From a checkpoint of a small transformer trained on Wikipedia.
Architecture: rotary positions, no biases in attention or MLP, untied embeddings.
MLP neurons of a small language model. Each row is named by its layer, matrix (gate and up: input weights) and neuron, and shows model dimensions 160-255. Each number is 128 + 24 x the weight over its row's rms, rounded and kept within 0 to 255. Numbers have three digits each. A neuron's up and down rows have the sign that makes its largest values positive.
A block is one neuron, or neurons of one layer that tend to fire together. After each block is what it responds to, as a language model described it from the Wikipedia text at the highest values.

L11.gate735:116156101114056133138097165100111086102094148134070113142149181136125129141127150098162093083168173125135145095138110135143163112116146149131077122118120107144105137145143116166132110141162148121108127109110126119112141142113119113093150138146121102160113132123174098157109128167101121130
L11.up735:154114128145071130140113120128099116157159131085149151086135133114169125088154087141131100095122130135124134088171088080150109119107090123094094124103141160128121103144116117148167109132098121161072049117162112134116120139128152150155136148123109127190133143141163077092122144128145144124
Responds to: Lone space before a content word

L5.gate194:117140136108136133113144137112127121089148186098153138065138115111095117123155107113109102081092098119107139119139152164111106143084147135065134123106123148095128180089087152119127162143152125077102122128120161127096142134118124136156104095107091128119155128205152138165150161135106079141
L5.up194:134103126166091112096161162125125125123126146160112117115135122108120107118094121158137124118092094192199169141133085165120107117093105066103169129136093110121153150108163107142143087132145183128130080155093143149127082128112087144094158101130161136144120153151126116148098107105121143096
L5.gate357:161118148174106124125131111141093100172078167134164147137124148163144098150130139154094127123162131137094129118121166137137123159114106137082118135160116132141111112127160126133145131163182130122135150119119109160104078145135149122153190137135121129135151141109160135146123117141147125110
L5.up357:130132126113121142122143112113130145119113146136100087136123173103113126090151119137155138141122165167099127093099151135126143131105146155160132077149180132125148181176172141095114110152160140169115158132158103173134130124150154085105147141100122123120103109139121099134130128100140141084
L5.gate450:144102153121126137118141135094145127152149150112110149167139117115086120187136075122130128160172112091147160139157142163127130158162061150094115101146168130149113134139155124173106130142156189119130145143090144161121151092096119133122182127132121157131174117134139159154133122124163136104
L5.up450:126107123145139100109062116123146101163144138129112143123104094123087148095148085130138151117107104125115125177147110158155117133141100110127123153135118104092132099112115143095096134115118105117158098097155192147143118104142122167115127144132115122140135091134094121124113121123119126130
L5.gate955:154101159103140173115111145114111126149135161094138135113153139114108098126142093100074111092109150119133130162122154098120113133088141104108096130140182120115093128105105091152126120110109181136159120125163122139132145146108090142124158097156136117149112120169164080085157143104146110120
L5.up955:117119099116089170143153130093096163163120139146175124128139115150101133129115125182135154183176135121141142122197118119084138118133084153152108118089130114125103137113100095113151107157113120112132136123091130116107096182131119121089136096117113117106137127122100098147143109129147132142
Responds to: Clause-opening subject pronouns

L5.gate167:152138117141126120127069109106131102121122138124111156122134118147146157100125165168112098068141112134134116083131090134145125096145155144147119148115134133151115113114136120125141104105102103138107136114140129151163152141143119125128110161119127169121139127154114091146088133099132115153
L5.up167:128145114124126105138146138119137172172122115096131149103128164112120151091146081168159138148103124124109145134132090106092102119088149166135131135124143098145182065102162102156145124120132168149165100122077117129140137150153145122135091133087129110084149172112134096132087132102181117131
L5.gate233:088161139162109146142134147126111111119118167180160139113134129137115106138128107121086118136118129115161139148137144077115090103151117115156143116143117129110140139075092129139112134109165131106094074158139111149182130149130097102124132092107101131138137125089144127133097099107119110131
L5.up233:104098125137149160124133138134133169126141175145149157170125136105153112106099082086118152121113124124121190137174121119075128077150130126111118133115128151131136115122134155122141144107124144145139137126079079088136159131129109119120094143116099103123152135127160099148192116119136118127
L5.gate492:158133104152122126133118116136098171083127126094130132168104129096127129074171128124105110088123165092096132096085147114148127119109098148171125128127157171149109123116169119134144105147114139150171086152120141143161089146141155117155185125107134130147126121128090128109114168154075149139
L5.up492:152120162121118142131122092121124147162135166134130173127143166144140132142184155128135128109157134104107148091097122125153133101135110135130175159159138169101148082161138160176132145130129155139116123118085141086194095135165163131158131144120153124137136124062124122100123107163132127155
L5.gate524:136154086146112079102058138123133131129100133134135138114158087158148139063128105125140133122152181131173087164140134129092142115092133189127154151092160152163122077118122132144158156100144190094144167116155144151159131152134091127145118162133122075123138122097139115136141111098102111181
L5.up524:120100161134120097118083139113117117153106148115102096103117187084116125118144143150132131100121147149117154134165111156109104128100136159178124122155173151113147114131181164106140106113127123126151142104108152179134169124159153137163113093097140139145119140160122132168125121087119125121
Responds to: Year digits in dates

L5.gate313:148125114122139095158129147157140060095127144132148139109097099128133109086131122138120129096116094106100131175158147163184125136147108146122135110104066102133164122124093098120103147127140162086132091119145104141152128138117132081146124127127052126111133150146158095108144108138116106093
L5.up313:153136140159110086145109126161176165088124131130097142114127145136129114148122131111119085143123131145082136113159143129132090135160143137106121101133147132068143129179143126181133147136170114099162125124130087105111114176162117132152162102079130123134139135125176135105143126124151107098
L5.gate764:082114118127134149113130149114085115092123149139178106157134134144108123098126118198102125115158163159076124138132159150139144144161132146121128100129156123114146150136109108131118185148130127122128113120139112183131134121134140104124122126119102099118130123078138137116199135098085123132
L5.up764:142093148138098121129130107149164172145109115120130098121178177143133149119111118168091119104099121117119094124125158153143135150143123144127140062105133118118101094077117151141136146136164140140087067136133089106129093118113134135131150061147135136140161168147139134122113104118119097106
L5.gate923:121082120137151155133153118158099113124135110114146164123119128140137150173105122129108161114178114066149140122125164120176116135128129162142126084101107119155097148127157119171113153127139090151107137112097108154147156165154122124106123103132094129123147116154129091115108135097142141148
L5.up923:169118105106133128156132136102079139104153116123156136155116145117128134163109156133103131125093130123096151177112166127150138107130100158119128112126163107084118114132097101163114163137144129152116110181157099124146119113162152129105112117144136108191094122066141117126154122165131131128
L5.gate966:164095180091116127131137153126146114160117123134144153108122149128115100139119160085100121115126142165158120124133148147120112124092136156127093125146117127110110132101087151185131134101123178139134128096139127180119132145127102107105124092142103122120138104112122125162147135102119121082
L5.up966:112128130151131130096123116128159189164130112126111104117146137126153107132091142119088172117105151117105145129114126124102126110110109096110146103112125102167101105170124109157119130118108091151128139135122179086135103158181122110123125129139138099114152117152162112123115150079103156105
Responds to: Auxiliary after subject

L11.gate265:127129091137156108146124140100120094110160138110146125138112100129154087164136115124104139118137078138123126132139184135134144079137134121139147113097124131087107110150140083178120143187146136142116154150155169136139138156180165167122121117108117140152102111154126103069114087142118133112
L11.up265:128156128126104125150131151106089135103161140143139112146158148106103153179176136125123106136139092117133107101130156137161130085094092103115148126159095150110137114094131155141115111114126137139117091107129129162102139094139139147146097148089088085096074112167122146121118119120126100142
Responds to: Birth-year digits in biographies

L10.gate0:096134131164082114137156120101159130087144157135097120155160156119100110148131108145109134105115150133135141132106143148115154107133157100127139108101091146111137162089118133148125128171145179128134077124129149113100098129158143144139135125120123154189154156120169112140083115143169143140
L10.up0:119104141130138131106134140133124112063148137122136103140137126164122181064110129107135055135129063178136145124123144121135126124139130137147117116117128142113092148149090134132100111117155089092145153150124092131158136147169118106155119139139111174141076127146151112137111091141125084130
L10.gate52:101114117141110119161082124163098082113116137106116118119180124139142100121130160077146104155135090164192152080141125098145104128164129128131114135115116116118119139141132098154132103167115088117096128141114095119160107113086173115145105154139126095112113133133116143103136140134152119119
L10.up52:116172120134114106087109123131134150148136102125169136135093130157076145093119142120114135158140106137141184132138108116088114146119098107124133141118099134101158136091177108166142186110101118098108120152121092136123132158136133144151121132154168130163139107173121120118121150146102138097
L10.gate108:120150102174139087144126162094127100125108160150155150116113112155148186147135096141114128099148094097113161142149117127139135140120135141137099119106143114182113138151140143155129164082099122117118109104146117171162082112123125153124110168125133115147130091144127106130152086106109120109
L10.up108:148120148082117144138113127154163113122126081110136144134134091116161149127139115134101117109138129114091135133179155124130159169134115149137108117111117148085140142179108092132146124124125144125119155131102169104146123146100177125129134114166176114137157148097111111161124126082130145109
L10.gate157:132121129140104122104123165155125102142120185072155085162071129151127124136146114124130088106116137114147135094171160125138145118113143140163129115105132111096130111142121150135104163129112128127117123155121125091155120129122172128133131166116077140141142112121128109138155127091180126139
L10.up157:166129088122070114175128116133097106100146109146116144139139131132104134125092139149107118109107150112099188136126195138148096129077120101127135117116100119117144143084164167140170144098147074079156121136141132103137121134096151162122084138123108126129101169132129170104155122121068107080
L10.gate394:124091158144131095121118124163131108122157132130123137121118138120171133155117105099136096075127152130119136126150106133178132146117151085104148090136162118107150106128178136119167144118109123128130133142123112096129116153104156130128120141137111138110100128178131150150132103089117123115
L10.up394:085106169179127118108105143103091101158172115140164133093082132115143145124097131125122140125081144120142106081104103165108121121171152125141141126128175094082100125126146128136097165133130132129137114137110170141109116152115148145130099110113169132149146114131103103141134125072146107103
L10.gate463:152100146165124132129131157160109056105111126134118134136129104128135125152120145102134128106114119104164145086155094133068138131121115097136159112170118141111166157115104088160094148109132167133108084141137159118153122140100112104134129162137130136170144144119132116176094159134101107132
L10.up463:127132157125118121140180155129091149110159110134111121102156142151163155118116142109149120193137075127116153132152130128122095152139139090142143152159152102101129145158152096147162134148157164141097121129106171164111137135134122111091147147136112165147133123094156120111104124131146092119
L10.gate493:209113160114124062111091102155118099096119141106167112147109163172078122129130120127139147140122180100140140121127119134128089112181122148136184160148117158131129161120137104171118165107168113140126056138130102129135149134129082102136136154138163097132137173139130163133135191148101131113
L10.up493:160143127145128123134143130161152112121145080120103135148148081159116152120112095132107138159109121119140111113148122133087131165084136140115170110113132133080155091153111136199102127114104127134131131119113100123162135161163107153160118154132136138135140171105128119084099138124125137108
L10.gate627:132127125128080169125165143159104136123109153145129152178167124119145134155104127142170079139153113102133118107129112085127111110118148155159090121114130136126111100134089121134117122140165140122117089150082125137152079132115160113102114173123121085130116160138179123142164149119071139108
L10.up627:093087117090115144119117158123093140101124159123101149120086158114142093097127145146122073132145096125159108095127090141121120120144118132132137112101101106140134153127091122113107155146172105088136053155150147114138135123128112133140161143156139151154102162132126142125144096148148105149
L10.gate645:126087163130134116165114145140149153076090130146133160131141131118151163139108187110137110081144129140135125102141136108118143153116131158140130147138125091139108172111138132153108130136073106120087096118107095148111081109137093139107092124141116152155120180178165172101099139108153107083
L10.up645:161133114124098152140113154164098147137114121119144178117138066136137111133051097144125147101161149102123167145156155132114163140144125107160109128140174087136158134150186098136106117062134168152168142113138129155070092131120102171098112121106144138097105135169141121129149106113100146114
L10.gate646:119127128176129184105129151080139098141153121114122155131114114148142109112151121170134109098132157131139138128121162137121110124102193089131076109102138159114108123123111118146123109137177121090138115163108097111065098129162133116092161121117140158110143145152113134149116116127094139108
L10.up646:132095117122129154124149136115123145119151138128098145139151149159106129148152156080112095134128159164111121098150104105134147139127157088115176107118142165137158155150115105130119115102123130117147114113101181115149124142085113119129131126122130161124147180119106113116136131132136110095
L10.gate669:139126140154136126101103133115144121124134088119137089111120115093124128096122129152164132096136113130144139136150115120122136097117174123183108193117163138119113140111122094119121103138162123143108088115122115113150113123088109097150080140075126128153101117108163146168135120083122154111
L10.up669:136153133155110109101166152132086097119109086115160117154123136102114143160130115115123119180103087126121134169111146089135103142118158112187111124176094156161111165147182138125165137137110127108108083151091129169101116108141140120120102113146133162151080106156103118131141147137125142125
L10.gate700:121122126120145085090122118149143088093149143138141126163178112121137125125137144170133099107123106130167109125130145078144126130158118102132134094153145167123154165075142185129140137146139112140191148148054124134142152124116140112139123102142098151204097126097145155157157119118133116104
L10.up700:108081093130136087135154098124142091135118113150109153172142156158092102137120168154183111156147164099154145135159128141141120116126143146066116130074118148149138134125122147163124149120084156126112169113125136131102148092144115087120113128132159142110109098142134119083118125117103139110
L10.gate701:158175135118136106123170181104130137135142124136138125156145164120136120117149099159142133119126106105138161139121157137090120083146109166099114142107114109123136102148105119104108152153071148164151133133132155180130126157122094108110097145159122116107090156130175105139150101089154132095
L10.up701:144138126128171093112137141102106116122155152119146135139127121168124136144161105129094107137120101152146126127141103110126138151130101117115145122117134168149125121159076086165105138112148105154115155094145126206156129165136104129130126126101147104137094102188123106170158132133169129113
L10.gate868:145140118151165133111115199162160134108092151148132112134110129181082113110128124116074145161127131140133164122121138122125114148154165172121148138110121108143131137155143122109144137131138164135146082124159158108132092123130160161141177137139146090198124176140128157131129140158101060115
L10.up868:096099148155091093105138151138134121143118095141130062113101119131097135161115146096148093124119075170107118127176123164178116147123135102152093169144090107124154120133131136144090154146133107122137117176155075122137133109143112140078125123143144138158116121157138143143094096091111127113
L10.gate937:173125139156111148156112098124157160136130123155112138102150126135121115129126162089147114095129105193114139086157117128149107111133121112137105056099107148096141142102123099144134121171159145124148126141163141134129135136150110129112127109097132166147069138140091113156072120129171105092
L10.up937:148134146149109119116150134117114091134115168151067124145146117124115158134128096149105095148146149125086124151144128112133135136110131095128131097139122153106144123122113161097152141131100149101111103140112161131118147126120140161128118117118100152134111165071135092142163148144105093140
L10.gate977:168145094078098085101127117166103118144131164073135122074112097127162171114101102115125133099166091144182146139098170096152145139121141109122110132106110118113113114138137141141182124088112175119122128123065143129138125139148137105158117083127163147158111124141140179120145100129103101091
L10.up977:133116082098115096093156189139097147122146139124134140096116135150121086125188149098115148113158130131122138165142125115141148159130148114103160148070106180116151079084099157144178117128121174118148181083107087121096133158152118101125121132146134138143129108130132120106105122124167135113
Responds to: Reporting-verb inflections

L10.gate5:113124157124133093149100124106150089125112126113122122138164129123125109123131103094126077124125135183104130111170107125124132108133152126134143140090151131100133047106165123139137107106148125118128118182142188131088104095140104131141110155111112105156120091131123154140099153135100142104
L10.up5:127193124114172164066155114090129132118123151128140179109127087179157143112135103095162099139163157121101133130156144086153116132117117103117111118117123120125092107145135122107128135138155127130121128140149149144086100143129096066119123117106140079097142110137112090146157079077116136107
L10.gate70:114106186143117139125137096108155128123128166126099123133123113219127160111115099129133124122142046119142145107151156123125119171092171106132104147128154117122143162131115149156118114123163115150080138137152193157129108126131139127132129102134130101135113113080152117117084121095126161120
L10.up70:117080122114126118144140100134149139106124168157111106140071106110161126127110179099148136092076146124146138085055090115137173126165131146139112122126081119127111136127112145125181132104133137179140134161111126130148110113112144132137082106172125091071101157109081152120116127124109124106
L10.gate240:101111159119146109123120124087107125173086136126085109128135113168166131149128101105155146145097129117156153142135176118147133113133151110149150118121169124134128091192106152126130149139128135143097115090148135098112148147218110144114103112105062172111183118114155172119144141161110146105
L10.up240:151090136128109105143116089126128128136107128167151093177152099113155119116145132093147131133167117160160116142169186145122144128159121117145125135146186096158119123114108165115100149120133120111154114143118113100128109084143122153138158143150128160114117123100147161121144161115156171140
L10.gate268:143079132121107114166117160147092143151109119109102152121071130126111090140069114158135132121119123113114131127088159079155132092138087132112104157125130109146130106146133131112151140105143170161108136136129183162136110155103132104168132091094125145190145116132169075142122144101115130165
L10.up268:095084147121101122143172132149119118118125126129123103123151140162098115170130129102157142100101143152147112109109152188111160156159088105136109112108138141163109144164148152127137107135131108142104144134169130132150105141116121145141133128127101142114187166131132161130148104167119179142
L10.gate326:164115105098150140115105138144160130131138146146108117130130101131140127167135106144159144102121120106119154117123128133167166126115097119121091123134133146127098108137133114109113139105089133135118175136104146151136095142153142131157147185105110146134110079158157127141155159116086104162
L10.up326:167123157082123128128136144124103093106088130117129154150102108112083089134151100107156153110105107131143159113118120103116111150106138121148163136158098120126127175143113159145130152102133141152129143074174121160155123144191095144142105145150140104128117089142131092154092118134141135140
L10.gate335:127092120118113089116124127116164092166113136141086123089104104143148095129173137118126093131112144121101164132174140130144152143148168151112142164119083138129138105141107130106099159143148154096130124128134123164143125123138167117170114096150116130135131176097135136136099112105097088108
L10.up335:135140110129110146115124107115138089111167124105155132177168076175107114148171102109131114104109093090143111114138133140108140147081143151122132146123154133143149171150131139109075115118166102144126103148108146117162158133155120099143103108141142137105151114074136103156142118092162127113
L10.gate336:193183118137101173126094145122146127139149181107123109116122134115140125120151091123156118110152111106166125142188115162117104113120132134145126139125122165137139140137147145130122141133152144138071101097065141120127177156131165110126133148078130137143151093080105147122149142145128145149
L10.up336:116132092185135136141114127115091159124177168117118119101097139143111131136182094121143160142145126097184173088134113159154113096140147132144146148146105123111139089082131146152150089138098117159093074171136125098183131117171109088187144119092121137174117136122183109145121117098075124105
L10.gate368:113110149136133129099113160160094135144117107096093154158076124125093136151121132131135145155165120146171131135180141128176168135130089153163154132132146113113149089144124135143100108161154124118103130110121151135141150154136122087142120121099119137115139127171117134138107124091110111133
L10.up368:139081137141096095147098152163123099147126117150149196148117118152114117178105107134122101139115107164133110129118117155117124105143089179120141158152190121117148123142062117116134105131131135193109108084123145154163111065149152120072127082127122127117097098137162157141098071146143125157
L10.gate376:126120146164162126126132120107090111096115099132136180127128135123140158166135167116161100131124125098146097156139145110178134119159081193143117165116149094120115128134170165123101125146175122087144144130115147141109135093113124134208116107101154091142102157158132161142095112147122132112
L10.up376:098138147116163156135143146118155131128074078114098107137078127068115116096112119076103150121115129145138099178099093142125169138156090149139124118089114112100128148106054111147175130108139122144162107132101142066145117134148124112132100141091176120129166108148151113151123097125132108154
L10.gate597:091173131096088140136120167125144131131099139127124129106086139139098092140157111147154156138093137149119151159144149101198125124106131164112146140087172096130115069131144158160090113099088123198107101142132150104170166137175120155178095139174142111106164111153091101134151097112142108107
L10.up597:121103145088148098135133148110119102144133140136186091137139103128147120138119119117116108134128152128130112108175118122107141103128084170138171092111133125096141103160159162114104132119114155114147108129097086119146117136131115141146156114103120134126165105082112127173178167081085167201
L10.gate665:125124092139159147103185160101107137149158133072129156106141121158129123139137114165126151139126136117110161184126119108132125094088127105147119135138136151147122135172173210140144129128147179092142136166118121132129156165109138151119152112117110110142176121133131148189121171117149088099
L10.up665:143112230137127143127160133127162099105108138142125102139127136170153112084109119103129122121134111140142133145185184126148138177095098148123162138100145160132113087163137159158130111129094140150140197098090100159134127126145114117147123087133088111130134123103101140110119160149114112151
L10.gate668:127125138125102139099115167160126099125147135074078131148150141192138081112135131109127140112109131132123125123116137146124116106175151099127130138144135137111130107124146163146118065103119151136099131159106143122125106171108122080182121135140117125103142123093116165159139148122150145147
L10.up668:104083108124168140120161160131123115133064115101119140179123146104156145108130118135105149135120129140129112147135104129147093153126135161102155139173152151110102157155134105135142116128139159153154147138131124112069112155139135119132125143094127143117127143146122133128139086141154143075
L10.gate725:161149162108113117101147112115120164142116150095094170120122132075174129134144090149131145109160111111172138162114118136134126158093112168175077107164164141120139153115154119140108111127116150130128112109103153100132140178143118081157127100103111184132131098129105097205112107105100121138
L10.up725:115151161139093164091097177151103102115123158113153104132105116095102147122073127129125118095121090136147122122127137143147145138144123131103127143140100123084130118151106167126152111087058165119112150120133144066144153134078144112157124163134111152134114077151098122124146126119152100094
L10.gate749:131110138136109125114128138123156130155154101120122116128137086122152109113119124167111131089109082129123162140110152148115145165129113156090106124136161100139126137118171139152135153125106085118119133096161163150090107147141152119157072156133094160207145118131098124152110113106104158142
L10.up749:154112106133148140112150102157139136092137113140102114162174136159146135104150169099138138102142128095104136133146113123141146136123165146154098119153118120138160125122150120139154172132121137150157094141170133133162198108174139091151141143118116153128133115112154104116115142179124119111
L10.gate804:147168101119102114144125128144131121178145084127134136079110144152146120129129102154139111105116131130143118166148106170169162086127120106135153116119110144129167121100124113134103088154155121141116168114143154145114145126153086176115089162101099120166125149184109127151101155133140128117
L10.up804:184069131142105122156112114104089136096151143092126161133125089122145151119073110137127133121119095142131137109160123148139122116073111132126168134125145144118149105113083102174135099160111113121148092120148131102131117088115110112148133149104137105121146120118074105115145134127143099137
L10.gate1008:112074140141155097159103116105126132149129148158132138128096135101135126127073157101131160121113152099185140120103133107154122103138103107149127149124097139181104076092145102113133122155101109129096103150181127152127121132135130161154144111131137116147110129091085127121117107098099160086
L10.up1008:131099145153111139139126114112118143145114062093116133154113168112189122155093117103133115096149134139126168084131152154172123128160185155121142157100091106149100116150112119105188150124128125133091119121153141146151181138176119139099161091115142109124150112124135096134149140113147146179
Responds to: Year digits in dates

L10.gate149:140142092148134102094088176119123145161154117135087172100146127122122166092155158078131144120125095161107153088126115142108141100143146186093138121126084190155154133145149169136113138118122140115092120172099124112086153120121128149116126129128153076118110130116151153127108117121158129155
L10.up149:147083132158164111092179135131099128084126127073124107097147118085150128128153163113120116138150126168148090072116125117132160100132134129171139104158122127119110139111138131145109092180127130153143142150157162134135164171131084180122101094134150129141079133124144093159133108152138107142
L10.gate154:155138109121094097130133130189109157134121168139144121135131145115166129124133137152125126112178176116126148123128112136134107147106169167135133128111158104135120122104162115111136164143157129096098107098108103138173160144123141145123168123143129106127137137149171133130105159087106154138
L10.up154:165090132136163087140089138162139152133110103155159131115164185111135141125122125134107126120161135105135162113135091137122114124083143102135149129133121118150123109159145108109156127102200127070098097109146164079127109119133149082134140148121133121147139126161149103091096137120100132168
L10.gate168:145087101124142118135165110158146109141153120082128088121129099138110147125161127128112088112109146115091139096163136155070104084145162120167152153127092179095126132150080139145092119150088150124139093087175129140145123207096169101133147138139143106126129128129159114114140128091147150105
L10.up168:149095108141146162115121151153165062128099154140159121163146118128142132111063145153136149125134157163148120119121139122107132147183129144123122092141087139115154127094131084150080092118129151103145137127133167124123107114121102075129116171168142100134124135126130124141117131155136141141
L10.gate255:095130156094147107121121119133105100102108110104145144171139097149113128101116129122112131110136116140144124172111216159147145128147141138161106131098111156126103114110139113109109112170156136148115144080145118145145079138133140126143133175163174146140144132092142121180144131111105092100
L10.up255:140146120142130124153169132153127114104099170140153138125132149135118098161132123169063158093117154123103098137108168156122124090142143098088122127156127113155129084103134137096143157155136106148138132127120146168151098125133137119143135108141133121113135165130170127155136149110124137104
L10.gate307:135088163139110129112159121140127137149089163121104127130112136099151160106164158151127087164136147135163175128150137126153164131118133114149145118140130137132108101154143130142107117119124143129113147131162112105135091069112145129139116125158113181140121152092107100158103132135142131146
L10.up307:120104114114122131135163143106154133116134139103166099148179154126137114118142137112080103083093125123096143121113145105116161092131135126139168162115170144141125183123144170124122175118144131103126102114144093155114148131108110093170153103095095144107097126157161091131118158130123126110
L10.gate389:154156101171159120108086132122111129129094105113119138161135142172117096136110111099086107092111105110128113155127136112146094121135125123130122143093136121123161099124117123154140124166134109154096150129172141128118126091141116157145141128140119133134111112129161116117129124108119075176
L10.up389:121137137146166129160149090121145136119140130092118145112103106147107154113152131138152109138123102128149146069096068159119180196133125076148091156180102152121166134135141149133134068113136103093119095128087138134131146150130114139163121098176084100162179165124143128161129144139135129099
L10.gate556:106134148166130137116091100117081111152134140117117129132148154155107139109162153114125121127169093111152146111094092087138106087118166097098077146137135119143097161149114121111185137123081172094069104114139122160191137097094110158123142122135125090159141104140127123155114112088120170157
L10.up556:131107111161113163154077108136107115151102131072080145107142160134148137125186159127125122121161124090121122131125110135146163147130139113131129112112147162138141146118123137133125117119114162112105101128125126117115160133114121123141122134131110095126154138128186099151115124165132130158
L10.gate610:138110141146114124084144145130115095155119141097114133164144129143184137134098189114132163103140128155138117126154116122176142126118158139117159145110125105133143137150155152133093124082109139101094140107125093163156139102127122143100124105139111112130145142141156091133112133147144114102
L10.up610:095117157142109115159149087134136149156120134082144145110151172131126093103150159111116153151122095138116155123090129114163130072096139135122142142123134110183134097147119113189140099131145144104117112143115117154137139133166154109158154122159147153100119180119153148136093125150150129119
L10.gate641:119143148100172078099107157128100165152139122157128115119099124091095144157111168115130131131136109142107178136133130149148147126109202142117123140124098143154165141142108130123109103118065148158122134150121151196160111150188172127130139102121169114145120204116152062132169138103125144129
L10.up641:136134144147152135127178137133054109138080134107188092137157118112173144151124104143086160133119128132162146131104163132155117139098145119145123135095138131131146142092148127115129131084086147136123125115146127118147091111141106111068092105150134095133131100138090156110127086072120151081
L10.gate720:157110142140134160145169149077146126128102085117123146181108134150132120132144148134113154124110147096151114152105153124157113088104132145136146095147109115139130116137149160163141090117128134174113176134120151098107108160108126079132158124117096152117134164134133103123082142144130099161
L10.up720:166113136165110087124153119101143138125080112126134127112105155134103228144146109182108135105139129118147098176125148125116117126134175105105128147120087138139183126160124124103161134186104161135115096093122169137112153143128115106153139119154152134105127152168139128123139152119145162108
L10.gate781:096084096154117140155106092118133097115092162129133089186133095150150116175126145113107106143133096129122090098092159111101152146147119107122141133085124119146125122145145097174115133140105160100082098095103103120115168139132154105126147132123144091125129107120121115128125113099135122072
L10.up781:121130095175119121133095113120118113089104172138170103158132152081139110151176130104130100123155139085159116096154084160115106111122120129115132188133121115129136130099147136151135109157160130089105152147086098102154147097195104148078137122098091119148107120134123155114122151135133131152
L10.gate788:129118155169178138143119128146115109114089124119126103169136132155124113162104156149127138147086128158182123143144162178072159101141125105115146137092126148114116149142122128153121119108102142137172127091106122190089110118156121115028123142144107131172150122174144138132131165110149086093
L10.up788:167179090132175126147123112174099152107137070101113097139085152126088120106142074140145163133139142119102160079101133116145082129115101139083144098133129117146167112106088102139130148149139087164126148150128127115115153119098139082111126155121167128123139087155157120118177129111151130124
L10.gate893:160040122160126121105125185108118093089089131123114142129148198106142078099128129093107103112162125137107175144084117148149133129154144159144137143076106131131117151094132116141066144105202142103078126085103153119092123112116141139100138123116141146137140125114152106139080141101135118128
L10.up893:113136132135145137126088137126113120088143153131121142153149126127113103084105147127131123124098163141116090123140144131099183157133141125144135101120144129142139129098122125151128052127146143162146135110118157129095115102139090109123124140095157137133129175133138150126130077128162101130
L10.gate915:129148183138201121130095134113147119118141125123107140116149157154097090140128143113144113147142111153118132110118133095110159130124105099097116091122125105092137107136107102098109096133123110164142135132121139117076068126124126087171141138098130136133079101178086111137130125134139125107
L10.up915:115150121135113107097125130140103125137137123069088143125130118117160118109139116112161094099148145116128109170146133118149131114100144133100116092106102123143132109146185090106110122154122144150149103142091129155118131087150126152113131075130154109130126129094120127139154139123082125108
L10.gate986:099104084137184140131164124106177125131127141099097147135098123123140122131163142120124131133132107118154140130136097096156141103108131094145085140081124110175115083125083146115151115082158159098070121171114114095174109157102102131181142147122156119142159129134107111128128143128131164137
L10.up986:123131104161092136115121103163097117141143146087138160139106129061156138125160147137070120070120141139105118122183128122134135149137113130150080154117135121165135150127142139122129099139175156164115131083111111156166142136128103122107149116137167149146157139132141128162111116098114128137
L10.gate992:143131144141122146087082150149116123140149133103100129140137147111104146133133080120107110143139118104171098096085111145108174101112137097176100134177133137124146127109158123128172101117170115135102119117125163129140135152125122100137143109100140125154109109148143137142082146129105183137
L10.up992:106133134115148134113107117117123144119157134085130109115164105137129115120107141084180164130139121102115126131129133101098130138165112132095105133116154159173118137133103119136077128142107085139127149161118143162103111102127114123142153150102156090188146123128121134105148170135148104078
Responds to: Verb slot after subject/auxiliary

L11.gate778:097169126139100171129116115090138108121109120113107175167123141152106131137147141099141111085142121127174123093141130137200113146159168134143132123125160116142104100082181146162137105115146161136145093135130133123094105084157095144141145130097139161132146107134159150167091122119120114124
L11.up778:106137139146103146168124103137134168141127107123120108130132130139098152137095144128180143153092164122128148122117120135169155126139096121095150112135113126100142138110116132123167107142092164154149126134119114103139104129127158077088153149139117128143111186150125150063049152165141130137
Responds to: Reporting-verb inflections